Part of a small language model's weights.
Size: vocabulary 16384, 71.6M parameters.
Training: 573M tokens, 4368 steps.
MLP neurons of a small language model. Each row is named by its layer, matrix (gate and up: input weights) and neuron, and shows model dimensions 384-447. Each number is 200 + 20 x the weight over its row's rms, rounded and kept within 0 to 999. A neuron's up and down rows have the sign that makes its largest values positive.
A block is one neuron, or neurons of one layer that tend to fire together. After each block is what it responds to, as a language model described it from the Wikipedia text at the highest values.

L3.gate13,178,188,178,174,193,232,145,222,204,206,190,203,185,221,207,147,183,209,211,176,227,218,181,207,191,218,187,234,208,213,182,221,193,215,186,197,170,171,161,221,192,222,202,174,211,212,197,207,175,213,198,202,253,194,191,189,230,202,162,227,191,194,191,208
L3.up13,191,195,181,203,173,201,178,191,190,194,188,188,189,175,207,176,213,192,189,207,183,218,205,172,192,224,213,206,182,201,196,219,185,177,167,162,221,215,173,195,200,217,219,193,212,215,207,177,190,222,188,150,198,186,190,203,218,226,151,203,205,234,216,231
L3.gate91,178,216,210,172,191,216,218,183,205,189,225,172,171,224,199,206,186,176,184,174,235,245,170,207,194,219,223,207,209,210,162,213,206,231,212,225,196,201,177,226,219,178,217,233,178,200,158,204,220,180,204,154,218,198,206,183,195,201,209,201,185,214,226,221
L3.up91,194,220,191,173,188,240,226,143,168,188,214,202,143,202,170,209,197,202,194,213,258,183,195,197,211,195,224,201,168,210,224,213,181,182,245,191,212,228,175,201,206,224,191,224,187,203,179,164,178,217,198,202,218,223,189,186,200,197,190,203,160,196,231,227
L3.gate232,175,205,228,177,185,239,179,184,200,184,209,194,170,201,234,221,200,191,214,187,173,200,222,222,160,172,215,229,199,223,203,200,191,183,220,233,187,205,185,187,208,191,239,221,178,191,187,200,207,201,195,195,171,157,216,194,215,191,190,197,183,213,190,221
L3.up232,204,195,179,212,199,204,181,218,199,194,196,216,195,188,186,246,219,193,176,210,159,184,219,206,217,224,224,197,182,201,201,213,188,195,201,212,199,229,206,212,190,203,169,193,192,180,197,196,182,220,236,139,173,189,186,233,231,219,164,199,187,191,207,198
L3.gate872,208,251,189,181,204,218,187,182,187,181,189,178,172,216,183,188,179,229,165,202,193,190,210,213,231,199,179,216,226,218,209,176,195,189,201,176,194,167,205,162,206,194,195,198,219,201,229,226,164,213,156,190,221,214,198,200,223,179,219,220,202,195,237,177
L3.up872,171,196,214,206,190,186,177,191,194,220,206,223,189,205,225,155,199,218,188,208,181,214,219,225,193,188,201,231,210,227,162,159,161,232,181,192,177,174,203,205,207,200,243,182,191,214,191,211,213,184,203,198,188,226,151,203,215,227,224,178,190,214,179,217
L3.gate1166,166,207,187,197,209,225,216,198,178,208,191,194,196,221,177,167,192,209,193,229,209,178,235,200,236,237,218,171,236,189,199,206,182,230,228,211,197,236,188,225,186,192,174,201,191,175,166,244,203,230,158,187,208,187,207,216,207,212,207,197,244,214,223,196
L3.up1166,256,188,199,182,196,206,196,217,192,219,223,177,202,198,196,194,191,183,219,201,187,210,209,206,224,214,153,188,216,162,169,184,224,178,200,229,175,159,155,224,201,224,238,195,206,205,200,209,195,189,244,213,168,229,187,193,207,202,179,208,198,198,201,226
L3.gate1298,203,200,198,224,221,200,212,202,210,185,196,169,200,219,206,206,188,216,237,214,198,180,220,189,211,205,167,205,190,163,190,203,178,202,198,193,166,179,180,187,233,191,199,214,206,199,186,202,188,240,221,184,239,241,183,170,201,198,205,220,193,226,225,198
L3.up1298,209,233,206,223,209,211,175,220,161,183,185,213,192,181,218,156,190,216,169,175,223,195,197,216,209,224,231,198,176,195,207,193,196,188,203,189,189,216,165,194,204,235,247,204,178,221,187,188,207,212,204,189,191,230,138,213,228,192,197,215,209,250,194,191
L3.gate1304,212,207,217,193,205,200,157,201,202,198,191,195,179,217,183,202,182,206,187,212,170,177,179,222,177,220,216,214,199,177,203,191,184,211,237,204,216,178,200,195,231,187,217,204,189,199,222,210,208,235,189,176,238,202,187,222,198,173,228,195,203,224,186,216
L3.up1304,198,236,208,216,180,238,199,205,172,234,252,185,205,233,214,174,186,201,211,166,210,226,187,194,168,193,201,239,205,176,205,163,191,207,215,197,195,202,209,182,201,183,212,209,181,214,201,165,249,198,193,198,209,191,202,192,170,214,184,200,212,210,224,208
L3.gate1462,211,202,190,178,185,196,224,170,219,206,207,228,183,190,180,198,189,179,197,195,212,215,185,206,240,167,208,195,211,189,215,216,186,216,185,198,181,202,208,224,227,188,240,178,174,182,219,219,216,193,199,167,206,210,216,196,159,209,200,187,161,229,204,192
L3.up1462,219,213,222,202,201,206,174,193,168,210,184,217,220,194,186,223,167,183,208,176,202,209,172,190,222,220,205,211,185,213,199,224,200,199,188,170,193,205,199,202,191,189,224,178,168,183,207,199,195,212,225,184,181,217,182,193,160,171,217,201,210,199,209,169
Water and rivers. Nouns for water and natural or utility resources, often river names and table labels, such as River, Water, steam, Lake, and Power.

L4.gate40,224,239,145,214,204,204,203,200,211,173,209,217,215,178,224,211,238,206,219,163,231,211,205,225,190,201,188,203,192,206,184,206,181,214,216,191,158,198,229,198,208,183,198,219,168,197,165,185,197,248,201,222,224,177,189,214,194,190,205,221,194,185,204,234
L4.up40,174,203,134,205,204,163,199,253,202,220,183,204,197,185,202,186,223,225,210,215,209,205,198,173,208,204,229,176,212,177,206,169,175,205,222,197,226,192,205,191,208,188,215,193,220,140,219,215,189,191,178,175,246,197,237,197,213,195,201,211,205,180,199,205
L4.gate133,250,196,178,209,194,205,232,190,226,226,166,206,178,194,201,200,227,242,197,192,219,199,189,194,213,230,186,168,207,197,204,199,170,201,234,211,172,212,236,218,189,175,211,200,190,219,196,225,205,219,178,231,193,192,209,210,229,194,201,228,228,199,214,215
L4.up133,193,196,154,185,217,162,176,244,190,201,180,212,214,240,218,156,206,218,212,168,218,222,226,198,229,233,217,210,225,174,200,172,206,226,212,235,212,200,210,209,191,217,206,194,216,148,171,204,183,227,203,189,172,227,213,213,200,183,204,212,180,190,202,194
L4.gate196,198,173,171,200,204,199,206,213,204,175,170,231,193,192,182,218,185,209,194,197,197,193,220,164,196,209,222,237,189,199,173,191,146,220,202,216,201,203,222,206,200,200,211,201,187,155,199,164,202,199,234,203,192,198,222,220,211,200,189,221,178,207,172,192
L4.up196,207,238,182,192,222,237,192,225,239,175,208,209,205,230,221,222,191,222,221,217,209,215,212,186,218,203,186,179,209,205,181,208,215,233,187,208,169,221,206,181,196,174,202,203,224,165,191,211,175,219,196,246,195,212,182,219,217,210,219,223,190,199,180,212
L4.gate895,213,209,195,199,223,179,196,217,165,232,184,229,192,215,240,183,199,221,204,202,209,217,188,175,200,187,193,199,235,196,177,195,187,196,205,201,184,228,197,230,191,173,209,202,232,161,184,177,210,202,191,182,214,218,245,192,208,192,198,211,179,215,216,226
L4.up895,184,196,168,203,231,180,184,245,207,200,192,227,178,167,208,194,232,231,236,194,231,212,225,182,200,186,167,185,212,207,210,199,185,187,185,195,196,240,257,182,179,243,192,220,157,179,189,193,203,228,190,199,228,221,205,200,187,176,177,212,185,196,216,193
L4.gate936,199,192,189,203,247,175,192,198,197,233,162,194,160,211,209,169,183,174,176,200,201,212,183,229,183,205,191,194,218,226,186,212,192,204,184,222,193,207,222,180,164,181,214,198,220,167,219,197,201,160,210,199,210,247,200,202,233,163,190,191,147,219,232,220
L4.up936,190,220,176,222,196,195,197,196,207,232,203,189,164,141,207,212,217,183,216,218,262,185,212,205,194,220,204,235,171,194,217,170,216,226,259,216,207,201,219,190,191,213,188,214,217,175,181,200,222,192,211,178,186,223,191,189,223,179,187,216,202,191,164,198
L4.gate1244,162,192,228,190,211,189,172,196,160,237,176,199,179,209,170,201,176,186,179,222,216,233,213,185,209,238,210,208,217,203,169,182,204,220,205,242,193,188,234,191,159,191,224,202,201,171,220,171,232,187,219,167,204,230,209,201,208,192,181,222,172,233,205,187
L4.up1244,206,216,190,214,224,185,197,230,179,180,193,210,227,204,199,200,176,198,201,187,221,193,206,181,238,193,194,201,244,173,163,187,186,178,196,167,212,213,211,179,204,173,222,223,206,147,216,190,201,197,200,201,227,193,201,159,142,177,201,200,209,198,227,178
L4.gate1374,231,201,221,219,194,196,220,226,202,191,179,203,225,187,208,185,227,223,216,222,207,222,203,241,206,208,207,205,227,192,201,219,176,218,212,206,196,241,230,204,201,199,201,211,182,210,176,207,203,177,207,187,197,156,182,216,199,168,200,230,212,214,193,183
L4.up1374,217,211,161,218,153,200,220,230,167,220,204,226,236,185,193,197,222,211,175,206,260,189,214,182,224,154,199,240,192,206,227,168,189,214,236,214,169,186,226,167,191,221,199,207,173,174,224,206,221,194,199,198,221,193,201,196,217,193,176,178,201,199,222,199
L4.gate1377,228,179,224,201,239,173,207,193,198,262,189,197,250,227,173,224,183,220,186,204,216,185,200,183,233,184,235,233,203,178,198,179,218,193,256,181,204,209,217,184,170,207,176,227,199,174,170,191,188,179,197,199,213,241,228,176,190,189,219,199,181,174,183,195
L4.up1377,194,228,204,208,247,161,180,238,178,204,183,194,218,204,231,205,248,195,197,191,201,210,201,214,236,197,164,163,211,211,200,247,202,191,184,197,211,208,198,191,216,224,156,206,187,237,180,216,190,184,182,237,216,204,168,190,197,203,193,196,211,214,217,179
Start of proper names. First token of a proper noun, mostly person names, after a comma, by, of or to in prose: Parker, Adams, Lynn, Kel(sey), Z(aha).

L6.gate1080,209,201,227,220,186,159,197,189,205,191,177,211,234,203,226,212,175,184,171,166,206,234,187,215,184,219,191,223,203,196,206,204,201,175,211,187,195,214,155,206,158,178,243,173,190,195,201,215,203,180,200,210,200,213,224,213,203,184,191,188,182,170,202,193
L6.up1080,185,193,237,181,210,164,257,224,181,215,175,194,212,239,218,215,177,201,193,192,204,203,166,217,221,185,202,232,173,209,203,197,217,188,186,169,157,220,200,170,213,201,197,231,200,220,221,200,193,167,186,192,225,205,168,163,193,219,196,187,194,188,190,223
Given-name tokens. First names or their word pieces at the start of a person's full name in tables and lists, e.g. Alfred, August(e), Constant(ine).

L4.gate337,195,189,185,153,197,178,220,189,208,227,206,170,204,226,223,204,253,205,223,219,203,226,217,211,222,191,180,192,194,201,191,227,179,169,222,222,166,205,206,245,171,209,207,211,208,231,195,190,204,196,184,210,197,183,200,183,169,185,177,195,204,217,189,175
L4.up337,212,206,231,178,188,192,234,197,183,187,164,184,183,242,209,211,212,201,199,204,200,188,207,216,226,221,180,202,179,177,209,203,222,178,194,216,198,211,198,230,211,220,193,213,212,189,198,184,210,210,218,188,184,209,193,219,205,205,199,206,216,172,203,220
L4.gate357,215,215,199,187,180,225,196,202,200,220,212,151,187,203,173,195,201,203,188,221,215,220,218,205,228,181,224,210,164,188,202,198,226,215,216,193,226,168,175,222,199,175,238,198,189,183,231,195,188,208,178,199,203,219,168,180,168,181,171,223,200,199,178,182
L4.up357,193,209,180,187,213,186,173,180,188,206,191,188,188,172,183,198,185,185,226,178,212,176,233,196,197,219,205,183,169,202,202,180,216,236,211,211,233,174,226,230,185,218,220,146,216,192,215,192,186,210,207,183,207,177,202,200,196,187,156,218,173,188,206,212
L4.gate510,175,225,208,186,203,197,220,176,211,193,209,192,180,165,193,189,234,185,230,174,241,219,211,189,205,207,230,204,215,210,184,204,206,165,209,215,213,195,197,238,236,195,214,174,186,239,210,195,195,202,202,195,206,163,179,186,208,180,203,200,183,205,205,171
L4.up510,232,166,209,247,170,201,169,199,219,207,168,174,225,186,197,206,228,193,206,181,194,163,207,173,202,202,200,207,203,188,246,218,249,157,208,222,167,181,199,227,227,154,223,179,180,222,193,198,233,188,189,195,199,205,195,227,194,205,205,197,224,185,180,202
L4.gate562,171,200,234,197,195,198,197,188,216,168,152,144,208,233,185,190,235,205,227,215,203,194,217,194,286,231,195,191,198,198,214,216,199,167,189,199,211,187,199,201,166,221,185,209,187,184,221,199,170,216,193,228,191,184,226,217,206,184,162,162,227,183,216,193
L4.up562,179,204,211,194,187,198,215,206,223,194,196,188,210,179,210,169,174,212,174,221,207,238,211,213,191,222,252,200,187,169,176,193,201,217,227,238,197,219,196,238,174,190,192,207,170,231,188,212,182,171,175,201,232,195,195,188,186,155,221,219,208,195,172,205
L4.gate772,220,207,184,193,222,144,219,204,173,212,228,163,176,180,228,167,223,215,203,188,213,207,216,189,229,212,189,190,210,194,200,223,186,208,188,189,224,191,201,204,209,191,194,203,211,184,173,183,200,202,197,206,229,152,194,191,181,192,207,186,202,225,204,206
L4.up772,197,212,173,177,204,176,211,192,201,204,198,178,215,200,221,192,203,212,185,188,230,201,224,168,189,193,190,182,201,184,213,228,188,239,215,236,179,197,202,210,200,187,238,191,232,224,172,190,224,189,171,215,166,204,181,211,242,195,217,198,194,215,151,196
L4.gate1002,191,173,213,219,160,210,204,181,190,214,189,203,178,170,163,195,173,184,208,204,208,209,173,212,193,203,182,194,211,168,217,213,155,192,180,193,172,205,190,173,203,174,187,218,242,185,190,222,213,205,198,200,191,220,199,192,211,217,179,154,199,199,198,180
L4.up1002,188,188,192,263,194,186,228,217,227,200,197,223,210,189,203,193,197,164,192,182,193,224,173,192,230,212,206,188,191,231,174,212,232,159,202,219,181,234,202,193,194,194,178,195,208,189,188,177,171,199,195,187,212,215,171,169,187,206,177,216,152,211,209,209
L4.gate1415,195,247,198,200,200,206,211,221,176,221,208,172,157,181,198,231,175,179,184,195,216,245,203,223,210,208,198,193,178,236,222,227,198,214,203,195,166,176,191,224,223,184,213,196,220,205,219,217,212,219,229,206,211,175,226,188,182,211,192,194,197,215,222,188
L4.up1415,180,216,201,202,182,199,217,181,183,196,197,183,178,193,193,184,189,196,223,220,210,227,200,190,226,166,236,195,198,224,201,190,191,175,175,187,190,213,169,206,207,223,234,242,201,175,206,199,165,215,214,171,221,213,176,172,230,200,215,172,197,199,190,220
L4.gate1418,197,167,190,200,203,219,212,217,204,217,223,206,181,164,220,199,176,218,229,234,221,244,187,201,219,227,220,218,218,190,212,206,209,200,202,215,208,215,202,218,191,237,185,170,205,221,176,217,201,202,227,207,188,172,130,173,211,186,179,190,244,216,204,179
L4.up1418,200,218,188,213,188,192,198,192,177,221,191,231,187,175,223,195,159,229,181,181,183,204,188,231,190,198,175,184,148,206,203,214,214,224,225,164,200,160,198,213,190,206,208,199,183,178,232,161,137,200,181,194,219,216,175,137,215,198,216,207,166,171,178,231
Technical descriptive list items. Words and word pieces inside physical descriptions or lists in technical prose (anatomy, geology, architecture, chemistry), e.g. covered, limestone, flanks, beneath.

L6.gate5,200,173,189,196,206,213,175,195,198,229,221,195,201,212,200,170,206,219,204,204,203,244,194,186,205,208,214,206,156,169,232,186,189,177,171,139,201,207,192,203,216,215,209,211,206,192,227,164,209,224,191,186,203,215,192,155,254,215,201,201,220,175,167,188
L6.up5,192,236,194,172,188,209,193,213,182,204,224,186,165,240,206,171,211,201,190,153,162,211,202,180,181,227,212,192,197,219,215,222,193,218,185,174,200,198,192,206,183,207,201,220,208,198,191,173,173,214,210,187,209,177,166,193,230,202,194,195,192,226,194,224
Water and landform words. Nouns for water bodies, rock and soil, and words just before them, in geography, geology and place-name text, such as River, lake, limestone, bedrock.

L3.gate255,181,233,199,210,197,207,195,151,192,214,176,212,211,189,223,211,226,250,196,190,208,202,237,196,201,195,202,222,178,187,195,201,198,182,187,182,208,224,214,208,182,191,194,196,184,199,194,218,207,217,165,204,187,162,229,224,185,172,210,173,188,189,225,184
L3.up255,192,177,190,189,198,201,217,221,215,193,199,241,227,228,203,207,210,206,195,188,190,189,199,191,235,230,192,199,230,204,212,187,205,231,232,187,204,199,209,219,170,179,164,194,174,211,235,203,233,224,214,190,222,200,203,205,201,206,197,174,210,188,141,205
L3.gate598,176,197,201,213,191,199,237,191,209,214,183,209,188,215,209,208,204,206,181,215,256,198,191,195,212,187,219,211,204,241,191,189,170,200,208,196,213,253,250,204,241,204,179,163,230,209,188,192,184,197,170,207,212,205,231,205,166,194,203,198,172,201,198,157
L3.up598,217,223,229,204,220,180,215,167,204,225,156,211,192,229,190,215,204,205,204,210,222,234,235,192,198,224,190,193,203,208,219,193,190,206,185,179,180,211,226,215,227,205,175,189,187,197,202,214,214,164,205,211,195,162,210,208,223,193,196,214,212,218,194,201
L3.gate862,175,166,202,205,200,160,208,217,176,207,212,203,186,216,210,190,219,218,232,209,210,174,199,216,169,205,219,201,197,222,211,187,185,207,207,187,221,244,209,186,197,163,218,177,161,207,186,185,210,217,196,167,214,201,230,185,225,185,156,191,222,190,215,204
L3.up862,175,173,203,222,236,217,217,215,212,183,189,192,229,212,214,208,198,156,187,188,213,188,194,149,208,208,215,195,214,183,173,169,208,194,257,185,170,196,197,193,184,162,192,222,215,169,173,211,211,191,236,164,180,190,182,185,185,215,204,219,172,205,236,192
L3.gate1100,173,193,192,196,202,202,166,212,201,224,196,187,206,185,192,227,170,220,171,194,215,219,202,217,202,207,229,239,238,208,199,193,175,183,189,215,184,204,197,183,191,194,173,208,187,197,192,187,193,194,207,214,222,223,217,192,196,210,213,216,203,181,171,179
L3.up1100,189,229,183,238,210,231,201,206,174,200,211,204,214,167,184,179,202,198,237,209,231,167,170,203,199,197,165,188,212,223,212,191,217,219,195,240,210,189,233,211,209,248,218,211,214,190,196,224,221,193,226,207,197,236,196,254,187,207,198,215,224,213,208,219
L3.gate1128,214,218,207,182,221,222,226,214,226,190,190,215,180,222,224,214,143,159,206,186,172,183,186,200,156,165,230,205,241,239,187,207,220,215,206,222,209,193,212,205,187,210,217,222,185,194,198,197,207,171,188,222,202,193,180,203,192,184,218,222,182,196,179,211
L3.up1128,207,223,179,226,222,193,221,191,230,191,190,207,173,208,187,191,193,183,162,182,172,211,244,199,207,168,214,216,233,201,229,227,180,203,201,172,179,180,168,165,141,189,236,208,202,170,211,186,204,187,171,186,171,223,191,214,202,179,183,188,182,158,185,193
L3.gate1233,195,201,214,192,184,191,221,190,187,226,166,222,206,235,240,163,211,219,204,196,173,200,224,213,233,181,220,202,204,224,192,188,214,203,195,218,223,204,223,223,211,205,198,155,198,172,198,209,203,225,194,213,192,178,231,238,173,166,191,207,231,174,184,196
L3.up1233,179,233,190,176,205,174,218,204,196,198,219,182,183,206,207,191,203,205,181,195,214,198,239,190,258,176,200,221,214,195,187,197,235,202,180,221,213,229,213,202,191,213,228,195,199,167,200,193,203,233,214,207,214,216,223,170,187,164,209,196,222,192,198,193
L3.gate1374,181,202,192,169,217,189,201,208,190,209,170,185,174,205,206,177,203,221,227,202,249,222,202,198,196,192,228,218,233,221,186,163,190,211,205,196,232,223,199,220,238,198,180,210,207,208,176,181,185,181,195,196,217,191,245,200,226,209,182,172,211,184,221,209
L3.up1374,209,222,187,172,216,174,194,219,195,179,194,201,199,212,199,183,207,214,208,200,218,203,217,172,236,180,184,215,223,216,174,206,200,210,174,197,219,220,213,194,195,177,222,186,226,216,192,181,187,182,205,225,178,207,199,219,225,184,196,221,196,161,205,189
L3.gate1415,151,192,184,195,216,163,245,214,210,154,199,192,185,219,188,205,197,216,231,215,199,199,187,195,175,202,190,221,162,208,218,219,209,177,176,217,192,231,190,200,197,194,203,229,208,195,174,220,203,231,239,205,189,215,194,220,199,180,228,192,224,219,197,181
L3.up1415,235,251,173,175,182,174,201,210,217,190,202,196,151,232,256,186,233,205,204,203,181,201,179,196,228,228,201,228,189,187,198,196,184,181,212,160,206,177,225,153,240,198,227,198,178,217,238,197,224,236,189,227,229,166,189,190,201,202,172,177,197,177,209,183
Proper-noun first pieces. The first token of a capitalized name or proper noun, often split mid-word, as in Fin(arfin), Peg(gy), Liv(orno), Powell, Igor, usually after commas or in table cells.